{
  "n_layer": 8,
  "d_model": 512,
  "d_mlp": 2048,
  "qk_norm": false,
  "attn_scale": 0.125,
  "bias": "all",
  "optimizer": "cautious_adamw",
  "lr": 0.000546,
  "beta1": 0.9,
  "grad_clip": 1.0,
  "decay_shape": "linear",
  "final_lr_fraction": 0.0,
  "steps": 11399
}
MLP neurons of a small language model. Each row is named by its layer, matrix (up: input weights) and neuron, and shows model dimensions 32-127. Each number is 50 + 15 x the weight over its row's rms, rounded and kept within 0 to 99.
After each neuron's rows, "fires after" lists the tokens most often just before its 100 highest values on Wikipedia text that the model never trained on.

L2.up1058:19 65 65 67 61 53 43 52 22 30 60 71 45 77 70 45 43 43 52 38 38 55 58 34 48 46 51 34 61 63 47 69 58 50 61 39 75 55 58 62 64 69 53 64 72 37 71 36 57 56 30 42 52 47 49 36 56 51 49 51 30 54 57 44 48 41 56 75 46 78 74 51 40 61 40 32 66 33 40 43 58 49 58 06 59 58 52 77 69 46 21 60 49 48 43 47
fires after: "0", "/", "–", "("

L2.up528:60 33 31 54 71 40 41 51 67 69 61 68 17 50 54 67 74 36 39 61 15 33 67 40 52 51 58 58 66 62 54 45 32 48 64 11 45 35 48 75 50 66 40 49 54 70 70 51 38 55 27 69 53 53 43 44 73 62 30 61 37 27 29 60 49 53 61 49 35 59 35 35 55 51 24 53 40 49 58 35 57 42 70 45 43 43 52 68 44 62 34 69 48 30 48 49
fires after: "| ", "′", "; ", ",", "4 "

L2.up570:45 46 80 53 71 49 47 77 33 31 15 33 34 44 56 47 66 63 60 50 50 30 74 20 59 67 30 42 85 37 67 55 47 49 36 86 52 40 32 31 09 68 40 42 62 53 58 61 43 64 31 53 34 28 35 61 60 42 32 46 53 45 55 56 47 37 82 26 44 53 51 33 62 58 45 68 53 43 37 23 41 62 52 47 52 60 54 54 42 56 46 48 24 70 62 45
fires after: "| ", "was ", "War ", "==", ". "

L2.up1362:27 32 84 42 63 63 57 67 35 43 57 48 71 43 47 53 66 62 48 44 47 41 42 37 47 43 61 35 55 62 65 38 31 47 66 32 55 43 67 44 72 48 49 38 72 51 60 79 34 53 65 66 54 18 72 50 88 47 39 56 50 69 68 41 70 43 58 73 36 30 26 46 66 41 58 60 63 48 66 54 59 52 69 64 42 46 49 34 54 37 52 34 69 49 72 26
fires after: ", ", "in ", "of ", "New ", "College"

L2.up1590:73 43 81 50 60 43 79 54 66 59 32 38 49 82 43 34 69 33 41 32 33 67 38 65 56 45 29 60 62 29 48 17 40 68 51 67 63 46 54 42 57 24 50 64 68 61 61 79 74 62 06 47 53 43 82 32 57 58 50 47 40 88 39 22 30 60 41 57 56 55 38 54 35 74 40 44 51 46 69 68 44 19 64 38 47 63 46 60 31 38 58 66 51 40 53 33
fires after: "- ", "\n", "\n\n", "Votes ", "% ", "Candidate "

L2.up91:45 72 62 39 59 40 41 35 58 36 59 47 47 47 51 41 66 60 43 60 33 62 55 39 52 76 63 39 57 58 58 41 53 44 68 63 49 67 39 62 79 36 59 41 57 68 53 42 17 58 63 63 50 44 54 71 73 35 42 50 61 25 45 26 68 81 45 55 73 57 50 30 78 28 43 77 35 44 17 37 47 92 87 58 46 41 46 33 89 51 41 38 80 51 52 32
fires after: ", ", ".", "-", "/", "5", "m"

L2.up33:23 35 73 68 39 33 43 31 72 67 36 56 37 79 57 30 49 59 58 41 32 48 61 58 55 64 52 62 33 54 52 42 55 41 61 30 53 61 68 39 33 55 60 65 48 38 51 53 59 37 60 70 30 37 42 44 62 52 48 63 16 36 48 37 66 78 62 44 67 79 64 58 33 55 38 36 49 53 21 49 46 24 76 22 45 42 58 60 38 58 31 63 10 42 81 71
fires after: "| ", "("

L2.up1969:41 69 67 50 64 40 50 25 54 54 46 67 44 56 56 68 37 63 61 35 38 49 83 64 24 55 58 42 61 50 59 70 51 49 43 48 64 71 53 49 34 17 50 62 73 28 45 65 58 51 60 57 57 15 41 57 71 64 30 58 42 52 42 45 51 79 46 59 70 46 69 46 56 37 31 24 78 58 75 55 55 50 50 44 61 48 43 54 35 52 53 58 48 55 75 35
fires after: "| ", "announced ", "that "

L2.up1502:51 45 30 53 51 67 28 60 59 38 50 46 47 63 41 49 58 69 51 47 51 32 80 18 95 47 48 33 53 51 37 37 51 30 62 31 42 43 57 64 76 53 55 74 39 48 54 38 25 35 27 08 45 45 56 36 24 58 41 50 50 44 46 50 47 38 63 58 63 68 60 39 51 68 42 43 60 33 52 61 49 42 56 38 54 55 51 53 68 56 53 28 64 51 76 49
fires after: ", ", "the ", "as ", "his ", "locomo"

L2.up255:43 52 56 42 76 09 34 44 61 18 23 82 54 54 36 40 31 52 57 29 43 46 53 39 50 56 70 32 56 62 69 30 56 46 34 37 49 57 48 64 67 56 59 58 66 25 62 31 56 44 16 60 59 52 73 64 55 58 52 31 41 26 50 60 41 46 68 42 69 59 66 46 51 42 51 29 33 34 71 71 43 45 54 49 47 42 45 43 48 49 29 63 49 33 50 46
fires after: "the ", "The "

L2.up1365:46 60 62 42 44 48 72 74 60 28 15 58 70 40 58 43 71 60 38 37 46 60 58 40 39 44 59 34 59 37 38 50 29 43 38 59 70 57 67 40 54 12 56 51 61 55 72 68 44 53 42 32 38 57 61 35 63 35 51 44 50 86 60 40 37 56 51 29 56 36 46 27 39 68 69 42 66 08 72 72 62 41 64 37 46 45 35 23 48 80 72 43 36 38 36 45
fires after: "\n", "(", "- ", ": ", ", "

L2.up2041:29 62 64 52 53 47 65 48 43 62 51 48 36 52 09 59 26 35 40 47 53 30 59 48 67 39 56 71 75 67 54 38 68 35 81 54 53 24 41 51 45 45 56 51 64 39 62 63 49 52 45 26 48 51 60 37 37 01 38 33 34 50 41 21 69 46 52 54 67 44 28 53 41 66 63 58 51 47 73 47 31 83 58 45 32 45 48 73 70 58 50 59 39 68 38 33
fires after: "==", "== ", "and "

L2.up1335:52 59 64 52 54 36 67 47 54 61 16 50 16 40 22 62 67 35 50 60 40 44 55 27 60 49 59 17 49 72 49 50 40 47 32 60 46 36 73 32 54 36 48 51 51 56 45 58 54 56 38 37 55 45 74 51 40 44 46 43 38 40 56 39 33 08 38 72 69 41 82 52 34 56 57 45 43 56 73 61 45 68 66 34 43 52 54 51 62 39 49 56 25 45 25 68
fires after: "| ", "Pos ", "\n\n", "=", "Pld ", "==="

L2.up215:57 61 51 62 45 48 48 32 46 70 69 51 50 24 04 42 62 61 55 49 38 46 50 43 50 67 41 59 45 83 83 36 40 45 74 29 73 63 39 40 62 57 45 32 34 60 48 39 27 44 60 64 43 47 45 51 54 45 47 33 28 61 19 53 26 61 64 29 67 32 43 30 42 37 47 74 51 59 49 70 43 48 55 47 42 42 42 27 91 50 42 30 57 41 79 63
fires after: ", ", "more "

L2.up1048:37 56 48 55 82 33 41 44 51 42 48 65 24 57 35 50 83 43 34 51 21 42 74 42 65 44 64 25 72 42 66 50 67 65 64 30 58 34 29 66 47 54 68 64 51 48 63 42 46 45 40 60 54 54 65 65 73 43 09 58 57 50 56 58 36 49 52 36 29 71 46 48 49 52 23 55 38 54 23 44 66 30 83 26 50 41 61 66 44 43 34 76 49 32 30 62
fires after: "| ", "; ", "7 ", "3 "

L2.up0:28 63 41 43 66 47 57 56 67 64 42 62 31 50 54 45 59 66 49 40 30 36 51 64 62 44 47 39 75 34 77 53 61 37 54 57 73 72 35 60 47 40 55 66 77 72 38 66 58 38 42 30 53 45 40 44 57 46 30 33 35 59 57 44 58 43 75 25 60 70 40 27 53 63 53 49 54 52 42 51 56 41 57 38 54 44 62 37 55 45 48 59 58 35 62 28
fires after: "| ", "°", "- "

L2.up493:50 44 57 36 24 57 68 77 44 55 33 35 72 42 47 44 51 37 49 57 37 36 62 40 64 43 29 61 57 46 45 27 33 26 40 56 69 59 64 37 50 52 55 73 53 47 51 32 46 46 51 20 48 15 65 36 41 40 52 31 22 71 64 54 36 13 56 43 70 75 30 46 41 59 62 69 34 42 54 97 42 80 54 39 45 38 40 34 67 32 47 21 64 63 60 43
fires after: ". ", "==", "\n\n", "\n", "== ", "==="

L2.up1997:18 41 47 40 58 39 52 66 43 61 46 56 78 73 27 39 43 46 57 59 40 36 52 71 55 43 52 66 50 26 51 60 46 54 53 49 19 58 24 53 23 59 57 23 21 44 60 47 37 57 54 66 33 41 58 36 39 51 46 35 45 52 42 47 27 39 43 63 20 56 74 64 56 50 35 55 62 44 60 61 37 44 53 32 45 49 45 65 62 49 61 74 40 46 54 53
fires after: ".", "–"

L2.up1933:59 42 34 37 44 38 51 68 51 43 31 55 43 69 52 36 74 35 51 88 34 47 31 46 62 55 77 57 54 36 61 26 58 53 44 59 40 46 37 81 74 41 63 47 59 57 48 48 46 54 62 55 63 71 52 53 70 42 36 62 54 35 59 37 48 36 42 40 15 74 25 43 49 40 35 51 33 59 34 39 50 99 60 24 55 63 46 72 71 59 58 53 63 37 52 58
fires after: "| ", "-", "; ", "- "

L2.up1257:52 69 83 70 43 22 41 38 46 37 49 38 62 76 42 35 20 76 32 39 43 08 47 69 57 73 54 42 47 42 45 24 36 74 54 48 53 50 34 61 58 33 48 53 56 41 63 18 44 52 58 56 58 66 41 63 42 70 43 67 34 64 45 73 41 41 51 51 58 57 69 66 51 48 08 37 65 50 49 49 52 50 65 45 47 68 56 60 29 67 52 64 28 54 57 63
fires after: "| ", "(", "Decision ", "3 "

L2.up512:48 54 86 69 59 30 46 72 45 60 27 34 52 69 35 42 19 53 45 47 46 62 62 59 81 33 67 46 68 47 51 42 31 52 35 76 45 44 42 40 67 50 68 60 43 37 68 61 59 57 20 37 20 59 48 42 56 63 39 50 26 57 70 80 30 51 67 45 57 56 46 39 60 63 32 73 65 32 59 54 35 73 61 53 53 54 63 63 57 30 19 65 43 74 57 43
fires after: "| ", "\n", "% ", "±% "

L2.up1135:50 42 43 37 33 40 72 33 78 27 43 37 45 14 51 77 62 43 30 31 48 52 66 74 76 39 56 49 78 68 39 73 59 40 44 53 44 52 68 95 33 36 44 54 69 34 47 44 43 51 56 46 49 53 82 61 63 70 43 42 60 51 32 46 50 80 48 31 48 44 35 52 47 60 24 22 37 53 41 61 36 32 59 38 59 38 40 49 37 33 37 61 56 41 42 62
fires after: "the ", "201", "The ", "200"

L2.up456:63 42 36 39 12 34 30 39 72 49 51 41 34 52 46 31 85 64 45 63 21 35 77 28 41 57 38 39 76 44 68 58 47 50 47 38 35 25 57 66 34 58 52 29 53 17 44 66 14 50 37 57 55 42 46 52 46 91 74 45 34 10 39 43 48 32 34 08 79 68 51 47 50 38 58 69 53 43 63 65 48 67 56 57 62 53 62 45 72 61 34 56 36 50 43 56
fires after: "| ", " ", "; ", "."

L2.up630:48 38 45 08 52 41 51 58 50 44 67 62 34 53 29 48 63 67 52 75 48 41 43 49 37 50 67 46 55 77 42 78 73 55 59 36 62 23 57 55 40 51 63 42 72 43 65 53 34 46 69 30 65 24 34 74 44 58 51 67 56 36 62 45 47 49 38 31 84 44 36 50 49 43 57 66 64 51 11 38 37 23 36 87 60 51 66 45 60 48 45 51 39 47 65 23
fires after: ", ", "South ", "North ", "New ", "in "

L2.up1927:41 44 72 65 50 49 50 77 45 56 67 79 61 62 33 60 43 49 63 29 29 20 56 42 52 59 52 40 68 43 55 67 71 65 67 49 48 62 49 42 38 38 65 62 36 47 23 49 44 53 39 63 59 34 77 47 42 58 50 21 33 42 69 34 47 48 36 42 57 75 50 51 69 57 48 59 57 59 50 66 34 53 59 56 63 39 59 71 46 45 13 67 60 50 67 35
fires after: "==", "\n\n", ". ", "| ", "== ", "Early "

L2.up1644:56 20 64 36 73 40 44 37 48 42 28 73 39 55 59 63 38 38 27 34 19 45 63 65 66 56 67 28 76 45 30 49 58 83 59 14 72 78 65 34 61 63 54 67 57 36 42 45 54 66 41 50 59 63 64 61 34 36 47 56 55 25 85 56 34 22 55 41 26 56 79 55 44 60 36 52 74 52 43 46 60 60 80 13 43 41 57 49 41 42 35 63 21 46 36 60
fires after: "| ", "–", "3"

L2.up1600:56 96 48 28 42 58 34 64 52 45 49 37 37 48 46 47 60 71 30 84 35 53 65 39 45 59 31 38 39 41 48 46 41 59 55 57 39 37 76 42 57 68 45 54 45 17 45 55 35 62 35 59 32 43 64 48 27 68 56 63 38 67 71 41 40 38 61 71 19 31 54 61 42 69 27 39 74 35 52 62 61 70 68 57 43 59 52 64 75 32 37 22 56 77 55 38
fires after: "| ", "; ", ","

L2.up1928:50 28 49 83 85 50 40 47 55 45 56 51 39 59 65 54 35 53 54 63 41 23 57 50 58 40 60 54 63 39 51 63 60 46 65 35 52 54 41 71 62 45 43 42 86 40 28 62 29 52 56 28 75 32 54 46 48 36 33 38 59 53 62 38 77 56 33 66 55 57 52 45 32 46 58 62 43 55 39 67 56 69 49 65 38 56 54 40 58 56 51 43 61 30 52 65
fires after: ", ", "the ", "| ", "of ", "in "

L2.up1842:55 59 88 31 38 40 48 51 56 76 58 32 52 50 50 15 44 43 53 55 34 41 87 53 21 60 13 53 55 67 39 45 33 61 54 35 75 32 42 55 52 46 45 55 55 36 68 62 32 57 59 43 52 15 50 57 66 99 56 60 22 51 53 37 52 38 74 57 50 37 67 53 49 41 38 56 20 57 47 55 43 75 57 57 54 46 42 62 46 51 56 38 59 41 47 43
fires after: "| ", "C "

L2.up1543:32 41 50 42 53 57 34 38 69 70 57 60 36 61 43 34 47 34 25 72 55 55 61 46 32 61 44 36 46 32 52 48 59 65 62 22 40 51 60 67 56 56 64 50 36 71 52 27 21 44 26 56 38 55 57 31 47 27 35 47 30 71 48 51 65 57 49 69 40 61 56 62 49 39 42 31 20 49 20 53 56 57 55 51 57 49 67 56 57 67 49 67 53 37 58 53
fires after: ".", "("

L2.up156:63 70 47 73 49 43 61 59 63 48 29 87 52 57 65 47 49 68 54 40 30 60 66 49 61 31 46 48 47 44 82 40 28 68 22 48 35 39 46 84 60 46 60 46 41 33 66 39 43 48 18 35 51 51 50 45 77 46 40 52 60 33 44 49 59 30 67 56 75 53 39 60 29 85 54 55 83 66 84 41 49 35 48 53 57 53 70 58 32 61 29 72 63 43 43 44
fires after: "the ", "a ", "'", "his ", "their "

L2.up954:29 35 29 62 48 33 27 41 71 53 52 60 44 55 34 71 36 36 48 56 53 49 33 50 46 52 64 39 51 66 68 75 72 50 26 68 61 37 37 53 32 57 51 34 40 56 59 63 49 55 45 67 53 37 36 59 73 50 46 36 52 41 40 50 46 76 66 54 51 51 54 50 40 44 51 57 61 29 40 48 30 08 65 68 39 45 52 53 31 41 27 80 53 52 29 47
fires after: "the ", "and ", "The ", "to ", ", "

L2.up388:49 44 51 39 52 44 59 16 78 58 39 45 37 42 06 40 55 18 37 78 24 66 45 53 54 72 73 48 76 49 41 51 55 50 69 54 52 41 48 82 75 85 62 59 59 63 67 66 28 53 28 64 23 58 76 57 30 69 72 51 39 38 36 40 59 56 35 56 28 46 67 41 53 52 56 42 43 40 72 61 58 76 99 32 41 43 68 45 69 68 39 62 69 24 37 46
fires after: ".", "-", "5", "^{"

L2.up280:81 49 40 21 43 47 46 23 57 45 57 45 46 56 31 21 22 28 26 67 43 36 41 46 36 39 31 41 60 49 54 46 47 54 60 68 76 27 37 74 57 46 58 51 57 65 39 50 33 55 40 43 12 38 55 53 48 61 37 41 65 49 50 17 73 51 51 66 56 57 69 27 38 68 55 12 33 35 51 54 20 51 52 51 48 42 44 38 55 47 47 63 37 52 69 44
fires after: "\n", "\n\n", "/ ", ") "

L2.up1879:60 63 78 69 64 47 39 64 60 55 27 56 64 52 55 53 28 46 20 51 14 34 50 43 61 42 45 23 82 46 32 43 74 51 76 39 48 44 52 27 41 51 54 67 42 70 59 54 54 56 34 60 53 45 72 56 38 75 24 38 61 29 58 79 40 65 68 40 47 53 83 65 35 64 18 40 34 35 23 52 55 78 80 52 56 37 52 55 34 44 31 58 38 36 56 52
fires after: "|", "\n", "| ", "2", "6", "1"

L2.up1968:28 52 58 32 72 53 46 46 46 51 59 30 50 61 63 50 49 34 45 31 37 21 68 68 89 53 39 66 60 71 37 28 41 40 62 37 46 73 46 31 54 35 58 72 33 34 54 69 58 48 54 52 28 39 55 30 39 40 44 54 53 42 29 17 38 50 48 54 52 42 52 50 32 82 36 38 48 58 28 61 53 58 80 75 49 37 50 44 61 47 53 64 62 56 63 57
fires after: "| "

L2.up997:62 70 43 27 57 28 31 44 53 58 44 25 64 32 51 29 40 22 26 72 45 40 66 41 41 40 47 41 56 49 70 57 34 16 53 57 46 68 37 71 53 62 44 46 35 57 33 28 39 56 36 44 49 20 33 52 91 43 57 49 27 45 65 41 40 42 67 54 81 30 31 50 35 58 60 70 38 43 36 43 30 46 51 64 50 55 54 46 80 48 43 26 51 62 55 05
fires after: ", "

L2.up262:47 42 18 57 34 47 64 14 71 61 58 49 66 42 42 70 62 45 09 45 46 48 41 27 57 42 64 41 56 50 62 46 44 65 27 24 36 18 64 77 65 46 51 32 63 66 54 51 09 55 61 60 62 49 76 66 49 52 58 37 22 00 57 62 39 31 65 29 45 55 55 28 48 37 77 57 58 37 34 73 53 43 63 52 43 51 51 37 58 35 40 42 57 48 34 63
fires after: "and ", "but ", "in ", "."

L2.up647:41 59 66 62 33 55 15 67 43 57 26 46 43 48 40 74 40 62 68 61 41 75 36 38 59 38 39 56 43 49 48 55 49 43 72 25 43 63 75 67 53 31 74 31 42 46 31 54 42 31 60 69 58 57 43 54 44 51 28 25 38 62 59 68 45 76 54 67 39 44 71 38 50 60 26 39 60 24 36 46 48 62 87 46 65 56 58 57 76 24 43 57 23 36 54 31
fires after: "(", ".", ": ", "ated ", "th "

L2.up52:46 35 58 42 48 35 39 53 65 56 48 73 51 45 43 56 52 65 40 59 36 75 65 57 66 50 46 31 69 34 78 32 36 29 58 54 63 64 38 15 47 32 56 70 59 50 10 32 53 56 43 54 16 46 30 57 41 25 20 55 52 44 49 73 53 68 68 48 65 21 55 41 30 52 14 71 51 34 50 45 50 67 55 70 67 60 55 44 42 43 43 16 60 38 67 61
fires after: ", ", "| ", "ex"

L2.up839:02 46 35 54 53 47 70 61 58 47 37 17 54 53 45 36 69 27 32 30 43 39 53 45 59 50 43 38 70 45 64 25 52 85 75 69 74 43 66 16 77 62 55 43 61 60 56 67 39 69 57 36 48 42 66 66 48 49 57 35 41 51 41 45 67 53 86 37 37 70 55 60 30 27 32 66 41 39 22 59 60 63 89 52 54 44 46 43 69 42 45 47 50 55 40 57
fires after: "| ", "- ", "\n"

L2.up1306:42 27 68 35 35 11 71 28 27 57 75 38 75 57 40 47 47 33 45 50 45 52 67 67 25 50 48 27 77 46 59 43 85 60 43 54 61 46 73 43 38 67 53 60 66 52 24 72 34 48 43 67 31 57 57 76 56 41 59 40 58 38 67 29 38 43 44 65 57 45 57 35 33 51 39 56 74 40 41 79 35 68 74 57 30 38 45 16 42 55 37 57 30 43 53 47
fires after: "\n\n", "\n", "202", "201", "200", "- "

L2.up315:51 43 71 44 56 34 73 46 52 59 28 75 48 80 56 00 79 60 24 22 32 56 61 60 52 44 44 48 54 59 73 51 47 44 33 55 85 42 14 44 66 49 49 31 95 53 25 35 65 57 29 68 61 47 47 40 88 55 41 63 68 49 40 70 25 44 52 44 27 56 48 40 36 54 50 62 20 45 43 43 44 37 54 71 36 61 52 29 57 58 57 49 48 45 40 64
fires after: "| ", "°", "- ", "; "

L2.up38:61 43 77 40 61 35 62 72 54 35 22 80 49 50 40 27 52 52 29 75 29 64 58 56 52 40 41 50 63 39 40 34 34 61 62 46 31 40 61 33 40 41 49 44 55 43 49 87 64 68 70 26 14 41 84 68 35 62 54 61 48 27 50 11 36 32 60 22 70 50 65 62 48 62 53 51 53 68 60 55 56 51 65 23 46 42 52 37 52 43 53 40 34 41 50 62
fires after: "| ", "–"

L2.up1241:63 63 54 28 52 50 50 91 60 70 26 42 53 55 57 29 63 30 28 61 56 28 60 61 48 49 34 52 58 35 65 28 22 24 31 56 64 35 36 53 62 54 57 90 66 59 75 50 51 43 32 38 22 34 37 57 68 41 69 56 04 70 60 53 36 32 47 22 64 67 17 56 49 60 53 60 27 46 60 50 38 51 44 27 49 46 55 61 49 49 52 24 48 53 57 32
fires after: ". ", "). ", "\n\n"

L2.up1007:48 37 51 51 74 16 66 33 67 18 61 66 64 54 53 39 67 58 52 65 37 41 70 58 56 56 41 29 63 45 55 53 47 67 48 59 68 80 36 46 52 43 54 29 69 39 61 59 54 36 46 60 37 42 60 36 75 38 14 67 38 52 41 45 52 76 35 44 39 61 76 47 55 69 53 51 38 43 62 43 32 68 64 43 53 37 38 44 56 56 43 87 29 59 30 60
fires after: "| ", "===", "of ", ", ", "the "

L2.up9:58 22 36 41 55 54 48 51 40 71 69 33 67 89 32 53 57 47 58 34 46 31 46 44 47 59 23 43 68 22 69 55 46 55 52 57 35 61 37 40 69 47 44 66 46 39 42 42 62 62 49 68 55 51 21 62 75 48 38 57 45 47 39 27 32 70 42 54 48 77 73 49 52 54 54 42 41 23 60 51 55 36 70 66 41 48 49 50 40 55 58 47 51 50 95 40
fires after: "\n\n", "/ ", "He ", "- ", "\n"

L2.up1562:31 48 47 81 52 35 61 64 29 71 56 35 64 18 44 43 52 29 54 61 21 38 46 47 63 49 59 38 58 52 62 26 67 52 41 65 66 43 68 42 45 55 39 49 40 58 57 49 51 53 19 40 45 60 57 51 49 62 33 27 65 72 76 57 61 28 42 36 57 58 39 11 39 47 38 65 41 42 08 77 28 65 72 35 41 53 26 37 45 56 30 71 50 67 33 43
fires after: "==", "\n\n", "| ", "\n", "was ", "Early "

L2.up1568:43 79 68 17 48 32 46 71 58 53 41 45 46 71 41 32 31 44 37 43 16 38 65 55 63 29 42 54 58 48 65 51 41 42 78 50 31 51 38 41 68 54 79 95 52 61 17 34 60 46 70 57 40 39 31 48 49 47 50 66 27 43 61 38 41 48 51 59 43 55 62 25 42 28 52 52 46 36 58 61 58 48 59 51 57 44 79 73 49 44 20 23 56 57 69 43
fires after: "| ", "\n\n"

L2.up254:50 48 25 49 76 38 43 39 46 26 22 65 39 75 51 38 37 83 50 28 32 55 56 42 61 42 26 50 59 53 43 71 48 66 45 43 52 49 27 50 26 48 48 44 65 60 66 41 58 48 41 13 47 50 69 45 23 45 32 25 51 63 55 55 50 12 16 58 56 46 62 45 38 42 58 65 76 66 57 46 58 55 34 50 55 49 73 50 47 53 45 20 56 21 40 38
fires after: "'", "itor", "ers"

L2.up1105:43 51 74 79 54 30 84 56 40 55 53 48 27 63 45 31 07 66 51 79 41 61 36 50 58 39 44 30 62 44 73 64 42 44 58 62 52 50 33 52 96 38 58 64 54 66 44 40 65 47 56 73 50 44 55 15 54 60 70 55 43 47 55 33 40 54 72 49 44 70 60 51 42 58 46 46 46 38 48 59 42 56 58 59 62 42 42 76 31 44 54 32 34 50 38 31
fires after: "| ", "- "

L2.up1823:48 34 44 60 36 32 60 30 50 35 20 64 55 67 19 48 38 38 43 43 26 39 58 43 46 29 74 45 63 58 62 32 76 56 29 56 55 32 51 52 29 49 49 65 35 34 49 38 58 55 37 34 40 35 61 68 81 66 47 49 47 45 45 55 43 57 71 76 60 54 48 61 41 53 28 56 74 39 47 55 21 13 54 27 49 51 51 38 56 42 51 57 38 51 47 37
fires after: "the ", "The ", "a ", "s ", "most "

L2.up1409:27 41 57 24 44 46 31 77 53 19 75 49 20 78 62 30 36 74 28 27 18 52 28 29 48 47 75 46 77 43 37 58 40 42 43 41 72 35 64 50 62 48 69 42 55 51 32 56 41 47 51 43 70 72 36 32 38 53 37 43 50 57 51 46 40 40 59 48 65 62 28 48 53 79 40 12 54 77 73 45 64 49 50 70 56 40 44 58 59 51 42 43 76 37 57 11
fires after: "| ", "'", "- ", "Total "

L2.up231:50 66 75 54 53 30 49 52 48 43 23 57 62 67 51 47 35 55 73 70 29 31 63 39 42 32 45 41 46 47 55 27 70 42 53 43 45 42 36 61 94 67 56 77 36 66 62 49 47 44 32 63 49 53 47 59 53 66 78 38 30 65 56 46 23 43 54 44 26 53 41 41 33 53 49 39 21 48 42 58 45 57 85 36 53 55 47 56 47 47 45 41 37 31 63 40
fires after: "| ", "- ", "(", "\n"

L2.up1854:56 45 67 64 64 31 38 34 63 36 33 62 43 57 58 44 46 83 45 33 49 50 41 57 74 50 63 62 47 38 68 27 34 45 59 60 50 49 67 47 06 58 55 62 71 50 48 78 48 38 51 61 40 68 46 54 45 42 53 37 35 41 46 38 51 66 65 19 44 40 49 26 51 36 41 43 73 59 67 79 50 47 72 41 45 44 69 79 74 56 36 36 48 36 53 32
fires after: "| ", "% ", "; "

L2.up438:37 70 26 51 37 34 61 47 40 26 49 61 56 73 35 29 36 40 57 74 51 65 53 46 47 52 41 44 52 81 64 40 00 70 24 64 22 41 62 78 41 53 73 37 36 42 72 64 38 35 34 44 60 39 72 53 36 50 67 48 54 26 47 30 52 45 63 51 45 39 63 38 37 29 47 47 75 71 54 81 43 46 35 57 63 61 43 51 37 54 38 75 56 48 58 53
fires after: "the ", "The ", "s "

L2.up16:41 34 28 55 77 53 35 46 74 53 47 65 76 53 53 46 50 41 54 60 44 49 51 36 67 39 63 62 34 59 63 11 45 61 46 16 33 65 46 92 61 20 62 28 57 77 32 38 47 55 45 42 65 48 08 52 15 31 46 42 25 41 41 50 52 56 52 40 47 46 29 51 39 68 41 54 65 34 49 56 42 28 63 48 40 43 55 50 50 39 36 58 63 47 42 53
fires after: "the ", "his ", "a ", "first ", "three "

L2.up1724:54 50 56 57 60 38 37 55 63 59 43 58 52 45 64 42 49 65 61 29 38 58 76 41 84 43 51 43 54 58 22 74 59 55 69 62 60 61 29 45 51 44 57 53 52 15 41 49 49 49 58 55 62 19 47 53 31 37 56 67 39 31 41 59 43 38 51 52 57 38 46 49 42 19 56 56 53 54 36 45 67 68 48 73 56 51 54 70 31 47 42 64 56 60 44 56
fires after: "was ", "were ", "is "

L2.up753:48 68 64 27 54 37 43 49 81 61 63 52 42 62 19 58 64 25 22 43 24 50 53 44 39 61 61 56 63 47 31 23 63 44 66 42 44 50 39 60 62 23 45 61 67 55 75 40 34 51 58 54 28 34 72 56 54 35 42 59 53 14 37 55 36 57 60 42 59 46 32 51 42 54 62 82 62 65 69 66 41 81 43 52 57 41 49 49 68 56 35 51 45 50 38 46
fires after: "-", "–", "."